{
  "n_kv_head": 2,
  "attn_scale": 0.144,
  "parallel_block": false,
  "beta1": 0.93
}
MLP neurons of a small language model. Each row is named by its layer, matrix (up: input weights) and neuron, and shows model dimensions 0-159. Each number is 128 + 24 x the weight over its row's rms, rounded and kept within 0 to 255. Numbers have three digits each.
After each neuron's rows, "fires on" lists the tokens most often at its 100 highest values on Wikipedia text that the model never trained on.

L3.up457:140103161114154099142175151150107131121130152119146089141163137123119147141162139161087107127109110149139132162137152157133187132122118085128112123110116135167125154146115118125130075106099116071142135147136109129107165109158170131122197128108117119135146132107083136132130145136110134124161090097108148148127169084083175113138131116151123138141129092116126117080144113145098099121113127173076122142140130160133132150123112124156193126121075116138135130113102119097149096097121137
fires on: " |", "′", ":", ";", " ("

L10.up93:078161127126116137164118144156119135144159141137153119118097091121134119123141119118152109127090154124105116090144151136115130105112095127167151175122101135139135136125120140089115139122149141159110121157129115136109122148109079144134117054173163103116103140135125165118108130177171141141166139081150091151115131122131119102157156141179153090156080103147123122117114162141168133157094133152098146094162128121130090147106116143130081116145091150136149152113086125135083120116126089
fires on: " C", "s"

L9.up350:125136078090144102124169109095159115123135090154132128105119104119128142131143114140149098119092121111134121148161123124114124122118150133094131134131130097114141136110091117111128096117156136127109156130123134104128114135135143158093125116119144169105117137111165134079140123182135113088121154178186127159110118146138119136154101144143108061141140110145118147136134089109123100170175139143112063110134149087120082148142146094152161154186159100127163124130164090134133159106166153
fires on: " g", " T"

L3.up393:154082104136089102138155141137109136147134170107110064142128083100094135136142106091158136124131141147120102100167112119084140127155116134126133161115090156114150122134101139106131127136175116149109106139160131144177168117111115108179149108116166135116109099122112140109150126135121109113094071186133122105125126154085139125126149143121167114141105164162106128146146136117180127110176127151126143113098158151122103120160115134077137167130144119104140097099124137170147103113131099
fires on: "==", " ==", " ===", "==="

L5.up223:111142071093152126124128111156130110142147120154118127133116089130159171140108107140085130103193130103121141100128151136186131093138106110116095130118149112116129137112096109148169132119140136163121134119154170137115158132152109159151168143138127144129118118159153108143120146142136119143101161110116141119156142099121133129083129109112162108095104157133150126123088121153127137108154111150114093156159074129088149134126151095167116083165097094075068085151135168123128141137139158
fires on: "s", "y", "w", "ia", "t", "m"

L6.up449:145120168107105135127114122132148105113123148153101100121155173064074127142122138108130143183110096140101161144136113128099147103148110099136119116132111111105104115106151136139158123133113161146133106103141103127135151139131075109149106139087182144122133123144156121126145143147148127119157141134162138122156105187081125102140147089121134175113127141144121103185136088182144085134113108127123132078169098151087103135115127097149101122081114150107131124156157150110135150138157126
fires on: " and", " than", " as", "ost", " /"

L6.up411:114119139113107112112162099114130132092169152122136129109064091143136122138114118101111116158145124105068144152158151141144089155155140153146129117103116117171133135105170148079151166107087153105111111146111103121104101149182119125162143127128128148106109107130105165137108124156140104067115099126122161138134082139168150140141152136158145114127104094128124125157140118124171126143165116140113128104145128127156129125176133135138156149112053162108144147150126115115127093110102085
fires on: "l", "re", "enn", "al", "ro", "–"

L8.up168:136142130086111115143150108115139135122140114145114142088091124120094129119141122141119100162133149108155107155134128155122127120182108100161150206159101114125144151179132147129160098159116100106173124149133087124120112106106138160119114127129098111150097108139166166141118132096165113126163137140130104120110182106151146155148113124162135153138123073110116108134124157156120123112144158070151123087129098162094069133135129148121127189107127120108144122138127142102080133109156121
fires on: " of", " R", " ass", " both", "r", "el"

L5.up204:117108074133164119151146146072154129083128117129165140142104103093157126155144120140108119138120124114160070130171164144104128117145094144134082104156180102152116150115115129112161129124098123126127146140140157095119107146139099134103121114078094124109099131147138115116131106123121140113154108153125132139173139112176116162135114129128160083141098123156159126136114127115148100170125119054132083113116126137145112172089156133119095191132097123151128148113169134118130126118136099
fires on: " g", "g", "G", " G", "ol", "ent"

L8.up362:091108111146109144162130151112177142097159115120127161100155150123113147172099127099152104117117105113094123087101138128141138123152067123143138089163115158132122141178143113131150131133128138115153090151134088126111113130108119125141167094127141110134124111129133135139150096127127149147132150137112124105142094095135159159153100201179143138111120059164111112135152138121184084106159104108134152137179139112107116150127164102154093143143133108127117137131110075127119137113100109
fires on: " |", " sp", "p", "ach"

L6.up489:136150142123083161126179144136134125102098114149126141117130112135117075100120157091115111131131098162185121115081134160096119104129118115159143167169156153131099107148154111178105122170152122126145116139122081136124120136123152062136182143140102104156137119132142163089122094172113132135128111108167105144110131148128132147125122107167103149124097122128095110106104102144170137118155129110166117103099121150128114113151127088106136151144113152101170165143126136110131115084121081
fires on: " of", "el", "es", "or", "qu", "ir"

L3.up59:130103136126123130130122105153117157155135119060125101144113119126138134128140144132124137077086102085101105144194158122155118143157115139153088138138130149136154135112115074118142133102149107105129125131139076115147146164108154164140154104105114080115138107147105107109134125127152120185134098167128142129121118132082095103124156109145116159144110159132151147066122160111151136134144160112072150142117155164158091119125160144111172101145136142077116112150143131167121117100129132
fires on: "\"", "===", "ino", "”", "==", "ources"

L8.up11:147108113149129118119122136144110142138189114155121108134111153116103156145143087103135142126130084094123134109118078094079202131139164142118140124103132163128114153144153158125126113152162069089135123115146153103141134135151099102116173143093154084122116130124118120148141156124117122123108129135116101136141136115092154145152115169155126133113134126133147131117127156132175090122079157113124139135153079128175098155129164143101134087099125118119122105143103120077095158114172172
fires on: " |", "0", "5", "os", "6"

L3.up418:155101150108113148142115173145119138172127113121117092153156102141099112108099136093124144140160138129124120130144144122099171123124129121168167135078143140132112169106135128124111164107123066110170111168130095123135140146132129129135137118137141141104104112150098141131139110163127078133115100184106144137059140151122109083122118109132170149118112157139130137146100155128123173155135139119139143167060129108140120110134188125119098152104180143099113145128113144157142113134074144
fires on: "===", "==", " ===", " =="

L4.up330:129158167093132158116134116113142175133165132141150137150100123109143099153153128173124139099105126137114160079093161112082152094128094140116117169088123112138154125130114119139122159103145122151167101116123121101101111174149073098150103164119108091137116175093081110115130161149131106129160167111109102148144164100123126123121137134110142138148113092137152123123137123100129143165105130139137164102107112133112180138123139155166129131129111108120087144098110144139077124168150080
fires on: " of", "e", "P", "ard", "s", " region"

L10.up160:144131142130131130079123165150162126133186107119164163133137156162113123111146100142122116108060167106102114143134101155130112140146104128149152122103186160155104138116111146137071121104116121094082155132115131130095145128142114146144154100104130094130095119127105120116157135144158132127136105140116092148096104117128124112156123177148123102126133091148147118129128120149136144107142093142110092133176114109148079163125162130101149138160139135121202132146125077141148123100163092
fires on: "f", "'", "h", "l", " j", " sl"

L6.up277:103077124163101161164077149146131096100188142094132190126125132106122110137127129097126066141121137067123120113077100158127095134147113136140128119140118148153128114114143142162143178110098152107122105114107104074110115129137151106137146151124154113139141117137151135148132084140141124096150157118120135127102113144124160136157169144110127150162086080132161145141127087128130098114132158159145133156176127130140093114140161112129098146155104150130139112148159085143126140149129110
fires on: "F", " F", " f", "if", "f", "l"

L3.up181:148126143169145142166117138119120135142124099072126154123130064133115145105152137143067146106127083127138159136153099142142137140139126142133106118120095110069157115131200145092150139148137169105122141136165133147180130088157108112185079116131147110118118084123140148178101116111121160148140134131129158113149142135095131103105139153150108104086082138109126150126141148103154146155132145160121144137136116140150099082128125130121116094151130105086124138122141094143163127110117110
fires on: "i", "in", "re", "per", "at"

L4.up118:107080147087128137162132134082095148150114104122084125142126118119120140103122132148150147119118120133101077120151138125100167162139133137127170115107119073122152127113110105156149094122155103142114117166165142090153139111150100132109139125089126150103101121122102149146120128133133167116161118143106108132162109107117079126132109123090098168100101169169107155130131184110125149096175151196078151130140142145135150110146150151133141117137117146127168140087145090157108117111135114
fires on: "==", "\"", " ==", "."

L9.up247:157110107095111119150140111132090105140139127174122133126101094141127096145094101128120114174147121108131132137092149127169157174129149132100131086148141109130118102136100098099152098118168100147145106118168146096148107125138106128122137142094116097156171155158146131101160145147129068097063166149097101132123111161152132173095115126127152110111143172113098155170101098148121099163138108147130096119136136097143123138111117155177158123129106107111115102123142119138168149146146153
fires on: " g", "t", " act", "y", "it", "J"

L9.up176:120142119149104149164129128181135125108156110144105146100099130129096144109163138113098161134088161167100087101141164153124133126102125115130156200122139130123174135087105114167176140135159127140138115140123113171126118139107095122092092082101148149112143117161126145133077075117085127103131130120132128124148141148139133149103120107137129129189090135142137157142138147125119133115135166118081150149155134106125089127165160133148130114118120091136105103105123166087103125083119117
fires on: " his", "s", " its", " her"

L11.up312:106168169165109126145101148127092114102168127160107128137132074137116133135124149062136119138144147120079180162102120148144162136115148127144117158103116116167144144093158136107122095168141139078121126136126144117147130133114140110156159127087096141130108122107151121144111140118142153146129086123129152070113106167076150082138138126169130126164135191088125132124086109122111172148099121136095102137111143076134119122106171134164124133139130131117136130123130117150147112156148132
fires on: "im", "em", " sim", "um", " im", "ri"

L6.up92:119147119109119148096168171124134146058136138102133101135116127160148103109111137138122109166083123131135138105161128171126124151087159105170085118156080127113099102154133132116138079114152158165103092107133108108130120130156119144129139143130147152114126150109115129141120123163111153183109119109150170101156121094118114170152147117127131133099123122108136097171101149123154166120148125076113117138148128158077129165100129132095119158154121165119115109147137125173156116081153155
fires on: " C", "o", " Atl", "os", "ou", "i"

L4.up4:100116172169160143132118174163155130121132144123125103118114114107117085114085093166162117099135104149075118146136161133175124132125079123123127187112113107135141111109151141104124145103153123097110109161115151099099124134141101143138140101115139106117125101125105150183142154153127055110127147126142126139130123122145123146156123128140125145129127120149118170142161140117102128151093037134090118122155162122152134122124159119170106160148080136104111167118109114147112113128138146
fires on: "al", "ac", "ard", "ro", "ale", " |"

L3.up147:117189137144112127159112139102114140158118146116175110121146102133129121143148164185103141127085096137147101115115118101162154109140101132108128154072157091147110103144168145108135106128135131109162099150127111127097179098128117144147111121149125127126135123159159157166146114152127161155136120151146090119150115104120134139106134115100105085141074114142085162119132119108138141179152132173178163137090158115158134130141130122096093129114124076128105094135129148118071137132135112
fires on: " re", "re", "pe", " Pe", " Re", "e"

L6.up358:085126087118148132095165137117115135090101134103116127111092135125135143135148114140159157124093167134127088150169094151150129175120121128158114109135140126134130095128129170094128117159149114092132116125144069093123119175147145134145105124158153148129146143097137134157162102154140120132141144147137143188112143159081122114113125130106112097089094138134082156129142101173114144119137101097117143148143124125158144116141113086165137166127159177080148095099125163172153111123140150
fires on: "u", "ra", "i", "ia", "o", "io"

L9.up406:141096157112112133158136141162131103100115139109129148109141138124135121116118127118131178188138150195162122102135133144137085113128120130127141132133101171145147135161128119096112168134138143167111130145083148167108090166097119147089141078131152158077122153118092119112113111148165132126136166132162119082151172142147085127129142127153138097135116079113091098119120117116154133118113101162125100151107109130085123144076113144137149111142118125155131134107150132091117084076119122
fires on: " d", " c", " C", "c"

L3.up67:114145087112099154113119139136110088117135158165152126133124113139112158139178137108156142150151149122117131111129115113074108139143109115122133163078115175108151119124149144090131119124136175111156161127151138134151103128111143060127086117166167135093120109122096124148126099170105090107129125162176116165161120134127120127137163140145151108135094126115157133100128157160096068103107117182104137135109097140105130122120167133140119133080132128170141126125140097125073162127136132
fires on: "s", "e", "el", "ul", "ro", "il"

L8.up227:092139122160137112144132127091114130111146131109156119145121134147137117142115150161149146115107083100137078137175159102126084135143164125161077082088127124142111090132107159098147145157166156108099103159145122147113110121154172176097141123147117105136137166091158105169186123163127122140095161136123093074135125148138129149140136137140097120141143091142097170129125140168144101116138123128143136090114090148131085122104125103119111118134126125093173121163149112128089139125124126
fires on: "re", " ===", "===", " bre", "he", "pe"

L5.up389:123111143141105116131147128135140130117100137116148144127109125132169147129142138130114158114106109159145154103146108120201157181123115080149118134132124148111091079114138135141128091132097137121164123157150135055129130120151140132123111148108149131067150108100098148130133131168139101123124106112138164180162111079111121125121115118113171140112106125149120158127114094120131120132102154092193108124116125103131180141152124151110121151093143147095117155128150105199135113103104092
fires on: "u", "i", " Ch", "o"

L10.up162:159085144141115114132124172138137140077109101164104146137114111153104110129119093125153143143136183144105172126113107102132143162150122095132070114150130076147143119147173144152113123110117120089162101146135123141105094117103120171157128107108080138164092134120139147128117137119100130137141098100130108108146080143082124118131119130150137132170142146123172156100163079133173113170108127125117155114102134151131127136098167127134113144141204130149146111142128113166112110127139145
fires on: "M", ".", "im", " ship", "em", "as"

L8.up0:108099109164143098176113148121139166146133054117062187188172136114147139160144091144126125134116075113111121117131106114120161096144127116128141112146100139163096154134119162143133112146134120083160072122124123119141100137164115120126104143108139124173120132127110145178136144102139111137107125121161141100146109103135125121120099163177146108132144108171121139127113110132181106119095139145125136126133142164158105136120146091119107123157140102098152096114119112127121152101109156
fires on: " |"